config = dict(
    n_layer=12,
    d_model=256,
    n_head=16,
    n_kv_head=16,
    head_dim=32,
    d_mlp=768,
    vocab_size=8192,
    activation='relu',
    norm='layernorm',
    norm_place='pre',
    norm_eps=1e-06,
    positions='rope',
    rope_base=7870.0,
    rope_fraction=0.75,
    qk_norm=False,
    attn_scale=0.177,
    bias='all',
    tie_embeddings=False,
    parallel_block=True,
    init='orth',
    init_std_qkv=0.0408,
    init_std_o=0.0289,
    init_std_up=0.0408,
    init_std_down=0.0,
    optimizer='muon_variant',
    lr=0.00544,
    lr_mult_o=1.19,
    beta1=0.9,
    lr_head=0.00332,
    grad_clip=2.0,
    warmup_steps=200,
    schedule='wsd',
    decay_fraction=0.929,
    decay_shape='linear',
    final_lr_fraction=0.1,
    batch_tokens=[16384, 32768, 65536],
    seq_len=256,
    doc_mask=True,
    train_tokens=312100000,
    steps=8268,
    dataset='wikipedia_en',
)
MLP neurons of a small language model. Each row is named by its layer, matrix (up: input weights) and neuron, and shows model dimensions 0-191. Each number is 128 + 24 x the weight over its row's rms, rounded and kept within 0 to 255. Numbers have three digits each.
After each neuron's rows, "fires on" lists the tokens most often at its 100 highest values on Wikipedia text that the model never trained on. A number after a token or word is its count.

L4.up360:163137153126150096149148176125141090115117134108176095135133094104121138129158136130141131154079108117115122101133139084127114148143137158149133057169097129109124143131124117110147151085137150147154139129148104095147147182141140126133164124111126108162111134142114158147107144139138126138110136148119102144099130114136123117146129114059154128157171151121152140149077115123098117137090179100111127104081120124097145163163118133107099142089103157102109131158127118144129145148122122143137136109081116155122140117168125106088100108115109138170134164144182179113150158116168158184
fires on: "." 38, "s" 12, "ve" 8, " writing" 5, "gent" 4

L4.up703:125112129156122107120115107136154137116154169068117145099096127074136113129123121137143140165097176156123124135147136153111140151104116136132145155146149124153138118117134151137137135146128119117153156138096149151086106147153154158123091153143117116146106116068125086095134142133167122120130190115087138101112133144128139168127149124109100135124088152166122158126183140178141141156204122127133139151133128158113130145128134118109143109174138107124144160105111126157085098129115114124150085123134110119157103073116090120131109120124163127120128151112143103153128117110138120134
fires on: " of" 31, "min" 14, " San" 12, " Los" 10, "sum" 4, "," 4

L5.up257:077152122116132090113174150118161108151135131157165103101133101120157124148170134116110120148115129142098142132146099140139144152155109125155064075114128091149156147148115127128114134079161182125136098101128090160130108106153109139137111125057105169121148151093135115125099148126141077112146112146155107126143154142124107115098123110083125129156111131133156101100105120096179149179121136072112159123141122121154134150165101098148144180116117135102114118152105117177160140160129115138097121142147117142151139104106111136139152135167114119157128121093130132126112129152152113152
fires on: "." 43, "harm" 9, "s" 8, "ic" 7, "et" 6

L7.up637:146117148142053122150083109143102106089120164071128097144119103146131119113122123135139094133126093105081110109148103103154146104139133144141125153133115157142105142126108138149132112191128118112169150123125103116145137176140137111106147105160092104115131105107109171091130125138156139156156128155103123135132099137181126149135113135096095113128132164114116110135102122112151163149116068075156147157147120141135108101102155150106138124169112120094139113129109141111075106115138072136167121140146123121113164103142152099172163142095137130130137141122132118122166155119097111088
fires on: "ing" 31, "mer" 7, "s" 6, "ling" 4, "ting" 4, "man" 4

L5.up454:113109109098113148130128122147122108141135130130116102136145149122141156093140148183139146182139191112120122143166098136116165165124155124132129149139121168133132121124155143116150134120145120123194169143128125110133106145084104136101167119079126164075116148090164137145173107133141154124135107113111085137121150162098140144105125153099124081151123134072169148114129127155137137136131122125156127136085140135144170104115121104137141117132146140128138117132081119131159144123161142149146092123116149148120151081127135131134129099124078138124130124140125131087126175114155101112
fires on: "0" 29, "t" 27, "5" 6

L9.up217:094092141156145128100129138115093150114113128112099126118106180111127142101129123158124153126120120140126128165139163109145191175118112162094096140103134078127177154160115122096168165108110125168148109121136164130111148146131161144120137170099114145124109131159152143146169134131131129185130161126153127128129118135110138106135107125128098112109149176099189108093070113105129156110147111112119176136126093099097150151120108167105126118158161139132125114111054120151099161111097148146149132160135110160137115124131061142134096121153112108111143114155133127084152134151169145174
fires on: " " 41, "ym" 5, "s" 5, " head" 5, "ch" 5

L7.up271:090114120123132165115134088134137142163124149117129130145080144113158164136142118131122123085119173113108141130113161131192108100071127130129133147120146136150100134108088124094150102130160137105151105144187135159147118107101142168131124192111134128118122109137105102096120123143156090162153126188169174128129140177129107112136144156147083139144134143135112136127148135090136114172110133191136159133079089146115117109153097135121134131142133117131108174134124077115131152138099123132140138147140156117123162145120153125095127121165164109145156137132128132109098112157132079112
fires on: "." 46, "el" 5

L4.up630:153122127115061087114132148171116109110179137156137113099101136169116143112130158132092183140120113141128112139124129180136111138174146121153140107131157152131173154103118173125135106127116129104130146098152130162064124135132121165152136100136094125088144125135138143120083138147090164111136118102121140102124145117102172168147163115160126132154082155131117147143147176147175094143151132127140153099080130104146081098152126171126117084149148095107109102132143122142122122128099140129089120150154117131134165112125115127113139144148106179115173113182181146134113114106122167141
fires on: "s" 33, " of" 14, " intended" 5, " that" 5, "qu" 5

L4.up440:129145159152129159144137082154143128161116165144119151165125155149137122083136110100103134090087114130158138125134147103117148170125145101101134167118175130118168109119123116124131174147107140147121098132111143132161131130105113157144108138116114133142072106127124124169165118097125183088127149124130110140120151114159134149113158118138123125132130167076112148150108156142140117139109091134144086138074127171117168113122095084106135110134131133140090103143125125096164110082138081158151121112152117097131168166190136071130179145130135101135093149144076126128132115161144154111
fires on: "on" 16, "r" 11, " St" 11, "n" 7, "d" 7, "ly" 5

L4.up310:089102136141121172083096085095140136139131127091131142101114116062123119120130159114144136165105120148123135167090168128105144097126162146087114152111166163126135125138103166138109128122102129083153154117157150129124159106134128149122113136102184136114164105140183128150162126127158114143122166127174129168134131136197104154066135127109133158109146131091117162147111162068140119190148155125137153124119125088110109134128125105067144139168133135149126132157109128168133149136121135110136130132134132146155126122112115152126091125108153152109158114124157155118125107140152153110
fires on: "ed" 16, "ly" 13, "st" 12, "el" 6, "al" 5, "of" 5

L3.up335:099111111115125095094070131166157126176162143164124126096147103086119107095166128140160130108095129131096134130114115087129170098139146143173135135096169129129161122161096108140155165159140167136131137117101158101126110126112110127138102102135126146117116118179106137109114100102166105097143173105133138135162132129122142167119098143128148147174102124141132106151150095117124151135156110149163118107119168120143128159138116148134142115136096112147111164115090137153106080134132102109148133119138146117143148113117117123147134124158165102108124115181135151123128145129131121171
fires on: "." 44, ")." 15, "|" 7

L9.up537:100137131136142077146164133128107160111131104145144134114133084145113141131139096164115109155174135141149165115173138141110128117112130114120058147127143107121106123123147073175141123129152129108165127109121144086087112103078154128118152110109140124129111113191158100141129093138125153142108157135181146172121176123117131122118128097109163117138125084153106116126139100147083167099133110139110147088130127155179169101100112153132103122120142100097125179110135094103132133120102142115110130150129084129138120139087149106170155138133131123132111154138125118165130158135166129085
fires on: "i" 14, " a" 13, "ig" 7, "u" 7, "a" 6, "d" 4

L7.up281:125146135127123139198150122111117135149140120149121135135135123140149106166097136142093128181130183125133141145115080114163143121152108149125126117111085106127138140114112111071135140116165117107162117124109122109137151146082160139105159128162124104110112116117134117142158078118121156160096142135137074143165166138119138108159082090136144112123159117183133119130139131138118153164160092127138123106084148160150183090112131134149138127129164173131145120129102130125080121106128142146165142135105122117100132120107149143115129110166110135138161108113040121110106171180121129097
fires on: "s" 30, "ers" 14, "es" 11, "0" 10, "y" 5, " years" 5

L4.up369:101102142088130155112116139157130084149135171134150125116135111081147179168101151156094125136168157141114145144155147125138093155190165130094120123136136087125168149104116152121120141147116123159126149122157177115095086104108114129155144117110059118145098124101153116158150112117094149140101136115140126167131157125115139157136131108105111125117127137123117145162150178139109176113145171158172111139134131136126113154126133115131135136136149125108163098133106128096200132122141132142140149091117184092107183130143061100129154139130125153159119128152132150122127146096139135108
fires on: "s" 35, "ly" 12, "r" 10, "ous" 6, "ing" 5

L7.up254:129097106146143167135117149135098112142115113172151121082147152121131143176115104133143153131132161138126118131169094125119083114100128146111124146130083149125137089124114109137131138102130144131140138148169117156126088163138137165106129167105108174080121142123136144127153057128147137106096178131077165173136127109101147131121104133122098112120134145146116095183113103139096101095133129091171125125152127133117088103151134157075115084131096105138134104085106098155103108116125124142126163143179113147116161148115166117118099115086144115115129118148136096148118146125140081148
fires on: "A" 12, "2" 11, " This" 10, " to" 8, "am" 7, " this" 6

L4.up149:126136109114096107135098144133116147113096115116097140150104101121128127146124145135150151102111132139124134156141138157124118139107108109134081135121133173106130128132098148132157129152089094174083073145155146158109172099078134130153152178127127159118119094129144118086150157160101140106132146099100109104154122142100180142125144119144088144122135176118138150109161165109124124121115146178139138127066173097129145089106155117115156091153146118120126127172128131160167112102089139126162097131141115115133111089150133117116148144132151140135086112120127150201108086097116145121
fires on: "s" 24, " in" 14, " Los" 12, " of" 7, " de" 7, "wa" 6

L5.up138:120100094096111121139124101094089157125131111107137127158158082070113156123118168112130147162119109155126148161133116173122134114170153171104096124159123098104101107148146164076154139098120108123142145133106135136089122098119174160180156174082169108121144070112177177114122094138130153147098168122145140111135122145093095125109114167142107118128119101124110135107122160154120121164156160145127130098166091140147131109105101093153098080154125148150143157134114128162108133170144104144142171115129084107096136139108134137104099133116128101138133119108142135096099156153123145141
fires on: "o" 24, "a" 20, "as" 6, "ca" 5, "le" 5

L4.up85:110118116115132104101122118113128100104125153108104147175089111122093164145122166178115127151172109139141125149139096074170145131113138128139178132116144133156162135078121136130160150117137164096105124158123098146130160107109103097138100137164115143082136165167095166090111107129128124160105109133080157097164121171094169083145117150143137136111107137118114119150103095088154106158153118129128109132123139131114168117119154165156135126165144176081132183121139139129101104134163158140110120105126158133085164146131137128142105104162105121146133124181114124112108124141147102101
fires on: "n" 28, "r" 13, "-" 8, "er" 7, "e" 6

L5.up330:124102102123123097126100139121099141121121124098120125149093160118140177133130123130108135156126146133107106174146141125103109130160141133132150079151109125138190106102153146115142096123145125119140103140169116121087148075126097152122109095142169107117127077132119125158107117166118115072155150115093130107150117132098125158125117155098155120104167125093114131133073156129148106141137127124117123132143174085149068105133152118114073143133135119161134136160141077150140109152119079158157124108164117156157122076152180133152118129159060162135094124182138119131119126156150163104
fires on: " of" 27, "e" 10, "il" 10, " from" 9, " that" 8

L5.up409:084140044129135108114090112106140133159172105137157177141146124121114174128117175116127098133144137136128133144144090133121113143126116160140098068108138106124107114114089157120123124124144124148116089120145126123120104143119139169141155118159133104110184136123118098119102149095109138118088116133116134139114099109122177100105105091105127095129109178162130150150137137147105099106166126128109088139152137126128158104112138114151096143125093170118125116132131131161093132117166116123131110126117107114121142114121169106107120085156148138149103116160100103086086124119118121090
fires on: "-" 22, " a" 9, "n" 8, " dis" 7, "ib" 4

L4.up159:096131143119139114151088134150149109123124161130092141103124122168141153078146156145167101124183162129132128107173101124129130110131123140143103112107114134150115125138141151136171162093106144084161146150122150093148101152135132150119138166115157097123146135146125148100101109141143151142128165099144160121112126088121098076134161110132069177182099118132139121166102062130150148146163205110151125155103157108118144135087098166133124084181136128124131111121115108109179067117097141144130107114175103109122136088149140129097104138096127144100108140153121122138135136127084099106
fires on: "0" 45, "s" 11, "-" 7, "ent" 6, "pen" 5

L3.up212:136136137117143133180121083123103118184139102124160154118111111118104126104070103109124140159157072111113150136168154154100102112140148132150133123143148107119154131119098112123106137092164153143125126147137101102096124156113130158098123081087111129168127118108163136163169145101162131090108148125147113105138146096167095066139124140152116120149154127099114137144102156121116126120083171162119140123149093141138115159146151115143147149141125144130152118130128086117163110151148129162096087103113112128094136124127123099123103112166111184158088147167124129102070102151144183100
fires on: "y" 20, "s" 20, "al" 14, "c" 6

L7.up709:092126143105118123127146158143106090144077083127151112118135130116160141135157149127116119122166198119079136117100153144140126106149096128095089158139067098100126177124113087165136120114177130092138139119104091095131094117124138135143146130124171119116133148082156132132127146128175107166129125106169131165191144144111107091146110143124134155163122099152100096109135128102150082106119131128116141073134088094108114111132148105091164130099105151140111099131113117167135118132081120131103096108120147142106189119138114122101092136141121108152117113146127130137114117139110143126
fires on: " States" 20, " State" 9, " of" 7, "er" 7, "le" 6, " National" 5

L9.up574:140121144152091123109172126122110130139087118160115076162158140144175152121152154117103107158131137119126107131100112116169136125062140149172123118117135070205116097150102137138138118160153106138136070175170118162115121169134126165104172137121131158148095110131124065141106149099083121111123114120155152134139105144093146101095138150136124116144137148134106048143145115139160119118139106149119111149131160131153120125131105128136163122152130078130131076128096153135142138126093139156210106131154163121106132119141080121146123121136128128129120090117092118133150143160166149162
fires on: "s" 39, "ly" 6, "e" 5, " and" 4

L5.up670:118133132142122088205115138118154153136122130134133098103109130134125142135146136128095161122148166159142100133134130112179150134138142107145116114103135107150131144121089163136133104144104123114131083074194139112123125162088116175136167144111119164123103112174167167145155160109097126127088114103133144204149110090072062141148136146120127109108162153121144145147114114133157132110119151137144090088123108151136134156127151098077131154104147107162120101141135163107172130117128140130175128106088099129112143154150103119141068096106118137138162157125114121135171145134143163129
fires on: "in" 13, "y" 12, "ly" 12, "hy" 7, "ry" 7

L5.up562:154089143092106132130112078131129097095117133118142152086139154137145112118107160118119096129108147117111158105163134116111107137103141130141115105147107171082130094092151130133140125121119093134128110136091134163123124126140130140143163123132127154122104093145109110132148174122104098112074150142132067116148112156127136133153157111097102148112164126143179113135140143128147116097066106151122131142156141124127155144124128122124110125171150105111133164137110142140157090144068172099168082090129131135139146168145111172155143129126141156152168083143144141147144060133169158145
fires on: "s" 71, " system" 5, " Squadron" 5, " Division" 5

L5.up208:086114158121141105133111134119130175082101174172115107140118172175132088130138130102146149084144136121122103122179111125157099171118098117118142128145143122113146087124137133153155126114151173114085155122153103095159109109134161131142093157085154123139143125072161156144134146113100128151101103141096108092155158107091134125114147151148124116113164096146124173145157075137087121141119167132115128172168102085152123127123124112093127103125159147099129136138128160132112142116151142094123128141098146142179158134122120176174112071114119153145100143160161135141167140131138112155
fires on: "s" 22, " place" 15, " Gu" 11, " rival" 4

L4.up34:119101086114201110108116121092139120153155161135081148128126121128139128140126130098174108114089133092108157149106141110140135132117145092125085126126120065139118117123137163104104118101120135150126135091110134135123115105147132127125101147182120135115120095139119130114158125105150143124100103113136154154173130124152126176122135128130138109123141145150102104134148066141114150129179078164099111167176153118128149104145107100105107120142103139143110107192175135123114184121126162144152083133150131129098146108098117124135088172137129132123127161139116115124149175122156132122
fires on: "s" 40, " still" 9, " remained" 6, " also" 5

L5.up612:146105126144110110123115108076114127155083150137153109125125147176131133140150187154126111138092154124134120095095150107129119153114148097176131119120114139113122148163129113101131101172123132138131158123076117119157099161126149139108088131110074167111106103163163111162121138129131136163143102120150096180151147125091166108111102094104122152142171125148135115184082115110153139127130094137119135119126138164163131112135137118140130181154112124147132096168119109118184122109130112114180107114107148140130187163102128145139140131137153126133124135129117164117150108159122107106
fires on: "s" 44, "e" 11, "we" 10, "z" 7, "h" 4

L5.up749:115098106127143093129098189111159082117187095107123191114129126122093097115112074095104137113090073150125138090155140150145187123145130132105117120160100124137188134135144138109132150163135135128129115130126124130125092088176129121129086103145130105085088121150153102110078096101111133126107136126144148107124152096144109141185144097118138181126112152162137129153138115168134116144141132113142115147107102120135135156122125126120123126117124120135162174074160098156116104124111110131115068127099132116159126101119114150147105135129120136131160153143124108159102164168159142107
fires on: " to" 30, ";" 10, " of" 8, " in" 7, "," 6

L4.up220:108066114082161165095117116126134126172144148160135131109162118141134140108147140109102140084159159140146117153102195125141149199141109132141108116115088173151136200129133116130103086124140107127110067164127116124161120141091221139129115157114130140091150148151123113110129119132137116122106104140153132119125142125118117118136138149135093155130102106135124141125194136116097099153116113150113105127130129093130140157169139176181165118125145154155078131135169114117144134131121135130109122123145139191140120114150139113114092084130115160138160153125154124115126136147169136096
fires on: "-" 33, "'" 23, "to" 5, "st" 4, " f" 4

L4.up117:140093148143148157071174141124097105121135119086103119118139151164176138108145131123084110142145132113140130146105133101167128102148152080107146113155188114148178126159118092147150180154173157109110108111143161132147115159146126126165154156112144168127103146109124144092108123137155127153088142133144120124126149126151114086111144162146137109128112119144124149109087086142126115153157113132098180125124065136128088124107135143113140150114096142167098103135135103142129149121122166124149168132128130130089128145142124141104135130135185145158102135142119149139120120117109095184
fires on: "." 30, " Paris" 7, " States" 6, " Angeles" 5, " vi" 5

L4.up422:179115110094137117128092111149098136116122159148145115137079109140151133121142091123121089104160132151149109080118100044157112094129154125112127136133155130158121117117117114136097086122159121167168095115139121115125092113115107180145145130135125132146149154160121152095136136145148138137112061104136134137080157118186147092156114150143134109155136152140117108127128089125197142137166053127154103142118165166115139104105127174118123123133116138157128136141138116104121121105149149159157158117149125130102157092112126105110169140148141133145139129161107128111153166131130157137
fires on: "k" 14, "ing" 13, " H" 12, "h" 8, "d" 6, "s" 6

L3.up348:108135147090115149133123099130092135131146085092152131132147155128116181109124078150136143091181121172122132149123125165120130116158150123106174170101152127143152140105147123102102121134127119111134096135101125124162124152090125135114136120119157096123189084116129126150174110097138137115165137155107145120164141146135134117131167125174100171142121107104116140128122150164137099178143139154156133149140104153103137107179120153136073141106092150123118146148119096125180125153099097102156104136162139119118145142100130130130132086106164112138118181161169129100147099099146140135
fires on: "re" 12, "il" 10, "wi" 10, "el" 8, "wa" 6, "ho" 6

L3.up23:104111128126117121099105135114154110131101129119088176095125168105119143110142088134165079105118135096147161147128112113111157121133136094114140102109128126158134086155146162132095113087138158159131126131087113131150103149096143119174124089144113153084195123154125126128161146116127123127149153140088099139189101129097139157119130166128121139185118106121150114096151114124146111103125075150147070086102183117127103144102149148185142149151115122115151119138143141113112152153160178120140095108175146109162140124112083114143187083134173103136140150142167146136131175107141131132
fires on: "," 57, " While" 8, " though" 7, " although" 6, " Although" 5

L7.up457:162144168142092115129157122144098099147132134166158152101103098137118137141137111118118117127099137117136133105116108137136054135170139146149148137088108152115151154164135131103127159099143084103130101130141129103111097146114164140156124136101089166137139126092115101171124113133128110123152145102137101144169158143150112097134035094131131100116110079179129108092129137176118138127182088099145152108129139170145166099112163131143103116139116150120129118141155087092133145149127061115170139140176165129102133131108092130146168119135158140114184130171143135115126121097163119113
fires on: "e" 23, "s" 22, " ===" 7, "ed" 6, "===" 5, " ==" 5

L4.up186:153121147120136128133099075094150126143139143102088092080148149141171152127105133150096134141144135123113126107121130102104147110118112173140126163120122092133159111137076132097132115142144133119114135131108128139132121132103163126135122136171138139081098091148086111135167195093126086110093168151108071135129112154119146143113159118129082122117093158150122116095101095116078144135145116099129140199108151143110110119126124121122105128097141132196107097146184156158076125146153107118162103150179129098172151135144141149148107118137118133102118135139091133167163157146138100135
fires on: "s" 85, "ed" 4

L9.up342:120130159090087092112124103099078129138164158172086143090073103116152132143140107102159156090153118109133139117117156133120114142155114103133122150119147141093152112106141106104138175150140134146145146110171131125138093113114157136123133113119131142095101129158170116135169133138178174100104093157158121200144128106124111123143163114159173122144151119115098129150111121127148116120132161096084067126103156122127154131087162139148112156114122146093073120123181119111174157171150113147096138134065139135125125112151139117150110128109145140105117122148126097133131131119125136132
fires on: " a" 18, "a" 14, " A" 9, "—" 7, "y" 6

L3.up694:179135116068113117133156107134136123154143129090143142109118128153106101180158098130121099113112087119068131096144129105163161114074146146108163124137147150102076117111144095118157133122129112146119092146160153079145131143112106143082166110136141130108107092125151176165146128079114111065137110117134157103136116133154140133119129127130144145172110137111126102132106175120139149140089110101129079167099117162144126149161127119141152147133128122107109125129109099150109155167084132121142153125159096152111169113108113099155115158129153161125161136140138099147145115066129133120
fires on: "ing" 14, " during" 11, " After" 11, "===" 8, "b" 7, "s" 6

L3.up391:103144118171107112112159102142122115137123101099099106107133143095143180081154144126122096155158137144132128116120148098142079128178139135088135072133103096095149157178136104136137143099135105154151132095126128122137093160155147112173148181085091135162086131108141124163116145105184145128154162148127119114082140113133177125102091109125102103129136118131122137138119128136155132136138122139146114088157129141113147096130133121104151115122180131111153094133129118162128145157108156145137146107130116133084135109158100142140122115127145174151136074163167163116216128133141107124
fires on: "s" 45, "ist" 10, "ography" 9, "y" 7, " ===" 6

L9.up674:129090117079135112150119096120155139126158153100108121107136134134123148133097136130051170119176139113135148164158139119136152106116123143098141189142145118142150149153135149084151133139132120109147165139132146135129092141181125128137134099105175152168115154154119107182121156111140144140124129128146139150165136108127109111119099127134137110147154144141146113140135106161076119101136101151118133135120117141104126117083134162111119133156119146093120119105132194101113144136164172112138098146149122131148161143101146133110096156121110137110113148134127112132124137135113115090
fires on: "0" 29, " S" 23, "s" 9, "2" 6, "en" 4

L5.up455:125129138162118131118154100097121125170135103132117152081164123112142107080101130129102122160132107089130176114145120081162124139107132135138103127130119104064090189097155093158142125098148101140131117121116144146122097114160132109152117173085098103115119117129118132130091143156162129126113155159151157144130141109110121132109136094090113112147103119110193133162087141127154118113160131130171136085138118143093127118126112119079098167153105161141171128125118158112121101118083152150145156102147103126117135137139112184116110108106085129151131164137099125134110125157126149150
fires on: "s" 21, "y" 14, ":" 13, "ge" 8, "ch" 6

L5.up155:087058118135106110109148138130149145129142124162151131164108129140117131139125142149133169137141174098152109123101146082122116146156091140107082123113165123130162162120101154139140156134114141138097127144156124112122133107134102135141153127100078060127084155132153128111157134129123123160081127111088093117158106106075176161103103168101155103133144172088104153125139114136107126109143137118162103105096111110054132121145145141127130130148150119109159135113107124142111070111125168130139143107116119131112166099161152148122102102140101148115152132128105141112140116163139136114
fires on: " re" 32, " it" 14, "ing" 4, "r" 4, "st" 4

L4.up602:132149167083124145129111144164173125148122098094142107113084122137086160135134096105114144111148139116147124144139151127128137146138109101132145147177138117163182126118078132143102149131157180108113176145117091080119160143118103123168103168143162134132109146135097124140111077163105122159106204066111130096149117128118157124126117080157116104145110130084109124108109129144107145197108160135124108140072112136111126116141116170106130127125138133144153126128150142087129132109166166132138130128128129130153080114144147148124125112158160157174117150174129140104128112149122154141
fires on: "s" 29, " " 10, "-" 7, "'" 6, "op" 6, "the" 4

L4.up491:112116179129088129151155152135102116138100141104104106143185104151129151121109136136122083175167123129100161169123148123145158108146117153130130152156122106106127115169135103136089147183153144124119134166087144146106087120127118142087111128144110131120123115109099123182119100186151087131132127191139154078129103135118126153172132113092156143149138163156160159134125099121120125131135137138149126142132121081153100122133162149116163112092113140127126122114112120146112100151117151132080088152111142127144114094127107137120096168128130121087090137133125137133098163161103122120
fires on: " of" 27, "al" 12, "es" 10, " National" 7, " social" 6, " environmental" 6

L3.up668:137121107089095121110153153107140116156132141157123162110147140137165107139153098131091146111150086163082134139140158096138182153102145133142092146152127121118137101176115113107154137122114091110102136120129174119106118064142119086129131076160146114089089112171146141104120124134109152100125130115171109164113159151121151108142136109107140142090146121143163122143136107153085161157131118173129142150101154148142119118098138092145146104118137082129085122118143100111112137144129061122138097125117136133078167134107116086114149145150144153131109142105142183138112129097157129130
fires on: "i" 15, " no" 12, " His" 11, " a" 9, "va" 8, " in" 8

L9.up22:137066136135097129118123133118110118159116139111095153121124140177164129159126079122138126106125118128112162174150193133125125131090140130182067146121098173148111139167106137091111150093140099127111128141132138122099124144141128092124130080093125116132140138099138105107143135121129155111133147115100129118112127174130162184146119141136108140146094131119156106107115106137152123139086107117145178141105134139081120174114144112132119125159137099109116136122094109117109134162121152119176206116107140075163134140132144115146162105152169119174151087114114129132145140138115103120
fires on: "," 66, " and" 4

L3.up198:127134114105115091179103151187155090141111125140138135111116107106113105146128117112112160156139167159170108142074125104162140108100155122141153107101124139150156130134126141097138122111133155152129161153154122118150113176119099106105151090132131155136146127124151127133105153110159150120156107117125105134152136118168105088124124135110153104100150127120128095152113176096149164114068132124103101108164116109129141131151159136139118158113098103115152112183140114102107166122112156164174123170108101062113126151098074103097088139138114147093149136113119154079134129094138131116
fires on: "va" 22, "s" 15, "br" 9, "w" 9, "c" 8, "e" 7

L3.up527:140090113146087121142137131120132147134131123148168133090126132119119120090171123092106148152151079167156141112119106132123188116133106117127116131136165148096104124124078120162123131115098143141137129137073138146136143125122131099075152113091143106185116156153129129146140164097108134139141156148138082132129088127103079141106138098144112079158125135095152140183114101074119159122093117146130138139130075112120157130128134146116094162131124126108121113139138131074120136157157130119119119137123149155120126128163100156136146110159107189152056115100150132116113138126165157102
fires on: "s" 21, "ou" 19, "gu" 17, "c" 11, "at" 5

L5.up376:113118128101121168102096148117182123146122167108098153114104124089188081110122151125147094152150125175167154125134109170124131158075119113139148118171107166125140109126103137077137142149118114120105133139111147088119137102125146154089111153101128156135143126128094089058156098135173160169123135115147142100123092125127149139126075088156153152097116135135141135090127130109120130117092155144145128110106138171141124121153116172128112089131134092123127123101110099135146121139105106144103106135126137119164165089114108125142137152117177114123108146161164095142126144140093127119
fires on: "s" 34, " Los" 11, "al" 11, " Des" 4, " San" 4

L4.up68:125116123113135106134144150138127074134151128133149134135105117117136105129098168105133175161105084125174151104110119086098137099114165154144125140129109093109174156103144096123172125098129119136119143101131084138117115163145112134117146116153096121123143130128104134123095119108135170139171158113109109178143129123123136137093107134137111128126126131131151115119160140108151154129075177099150104177139105131133141139099143123146167163079112127147140135141117133116134129156102065169131128118131163134161161182148116128090158119140110158118121130123134124140111185106176137109
fires on: "s" 20, "ch" 16, "va" 10, "d" 9, "g" 5, "y" 5

L4.up100:108099162081162142121165134134103133125147163134101163104122115102137148126093084124136143127140112090128116159154089137158118095121119118118147141138122097110132122134128127145108127152156115099137082139127137128111135095133142165118104161112170169079131115121113118146108099175126122099125170114130143167100126148110097074171109121115102099163149110108109104089143127155092119176116136149100111131180108142143141145094153141154099107085148124132164089157153126160099133106127124134102131080149122127131121168121147093143124114144115095188157137090111162102112156102171096169
fires on: "in" 27, "y" 21, "N" 8, "m" 7

L4.up258:091146133133124087115149141124165138134188120134159089146128110134170118134150145136136150114117111104128088107127123087124072122139141133104136152086082116113118166140167137120136130106175111131157143101141124149111063094163097106108137127103118105130147115111098112110143145143102146094139151137127101105140120126070148142129112130127104135128132138143140106141085130120148142096144114115124127109113130093165176146120140118154137113145105148151124113151128071115126198111126135176140152111179135101128135110154110154154157126153108120138161094144123114140127156137084139135
fires on: "e" 30, "d" 8, "w" 8, "te" 6, "ib" 4

L4.up508:131105179081137101136117085127161132176116156169150127092108156128146156136135105117146134182124141127152104127139177123189137135143094094131110146119144109098132104113116103136158093180146144143103163109170119082147166144112097160120122121098178183100159127136134131143125105169111146141127143108162161138143136123106116160121133138126156141128119094124137127130143122148100114188102135157124111114109108121123143132144159135146112156122138142143093098135116150159084159131082109108130162064111121129107145145164112117177094124124145110142139167073130103129123118157137145131
fires on: "er" 12, "ir" 11, "y" 9, "id" 8, "in" 6, "mill" 5

L9.up351:088136118134069171130134143103101138151125097147141130115105134154110133114142107121113187151164157097135120119129135121098107125098110164117133148121159169108153122133105146129122176099116131132148164119141180141124140175146134146183137168118128107154146112060126102116148092127123130117125163124145152114107105123154141085136082116114151132150095111122141119130123119160138163123149133123121140107165115126130157131108109169124152094122036138164140097097140120121146149121160129151130170145137090117101104128087126164147080102149107133125110151124115135095144145116182141119
fires on: " " 62, "5" 4, "2" 4

L3.up767:195105158152097135134155132117131131125147128108108101122151109112090145141145111130120067102108090105151179133116103162136115135089143115130140147130118100122114137144173107162108085133152114106165116090120143125098117117112132124071118099175147132156127103127110094183169100165132112150096150101111133150137144167147116119119126133148133157148110177095146114103142119133109120121167099105107141130085122150124143112173097095120116121091139127091090160110118169126155181115136114118108163156161134145148124149156152112113126117132137142123165109153145114146112147144127118109
fires on: " made" 33, " making" 9, " make" 9, "^{[" 8, "ing" 7

L3.up284:112097107124152089146125141070153118145152164090077136123132173146136089139131115136105143140138129147112137103106129067114146079125088162142077126127130142138131178137131110108126098091132098118099141148093136136148115109122141160145111189114150152135133130135118162144114128127142103171096135149077103102091100092115137158099142145143099152136110131159175145148143131127113128128115127105132100119114118078076129140137116147118133099133174133086114082148122126131131121143086125107125133109114127112117151131127155149133118127133129093126071090117136152154138122107138168092
fires on: "6" 29, "y" 13, "ing" 12, "ation" 5, "s" 4

L5.up21:088111101125118093143146125135132100117165155121114085107147132116136113073126131123164111101140137092117086162112128100156154107122114097147148125123112147127121131153118126149105135139154124135137200148114163166093106147128173128190110125079108141123152083137099124133125151144151123129107143139099100123098081156154106107091167138150120180144122118175094122128139148144092112161161163117072121146094115131117155138128148154128076136147146089165093081123144136102132138127115137114160142109163122124123160139150107139133150122123087128143105169127131125176121143097110158117
fires on: "s" 69, "4" 10, "ing" 4

L7.up128:176137135113127127132131148129091154126147102158133135118109113098116129100141103104096149153109171101124139122136101119118167109122110159111128140110116140141154146151174138144135110162131149131085129149074195107085130079130148134102123107119153090125108112165111120085131160104126089131158102109150159165163132092112101133110118109144168157168115154115110119168115136117118117127185104108166108091113119132142141197145100101136142141147121139148136170144088170160108115101148148102160126108130166144103131169126106121178131153142150130095140153131119144150156134114162113124
fires on: "s" 18, " his" 11, "|" 11, "." 7, " f" 6, " played" 5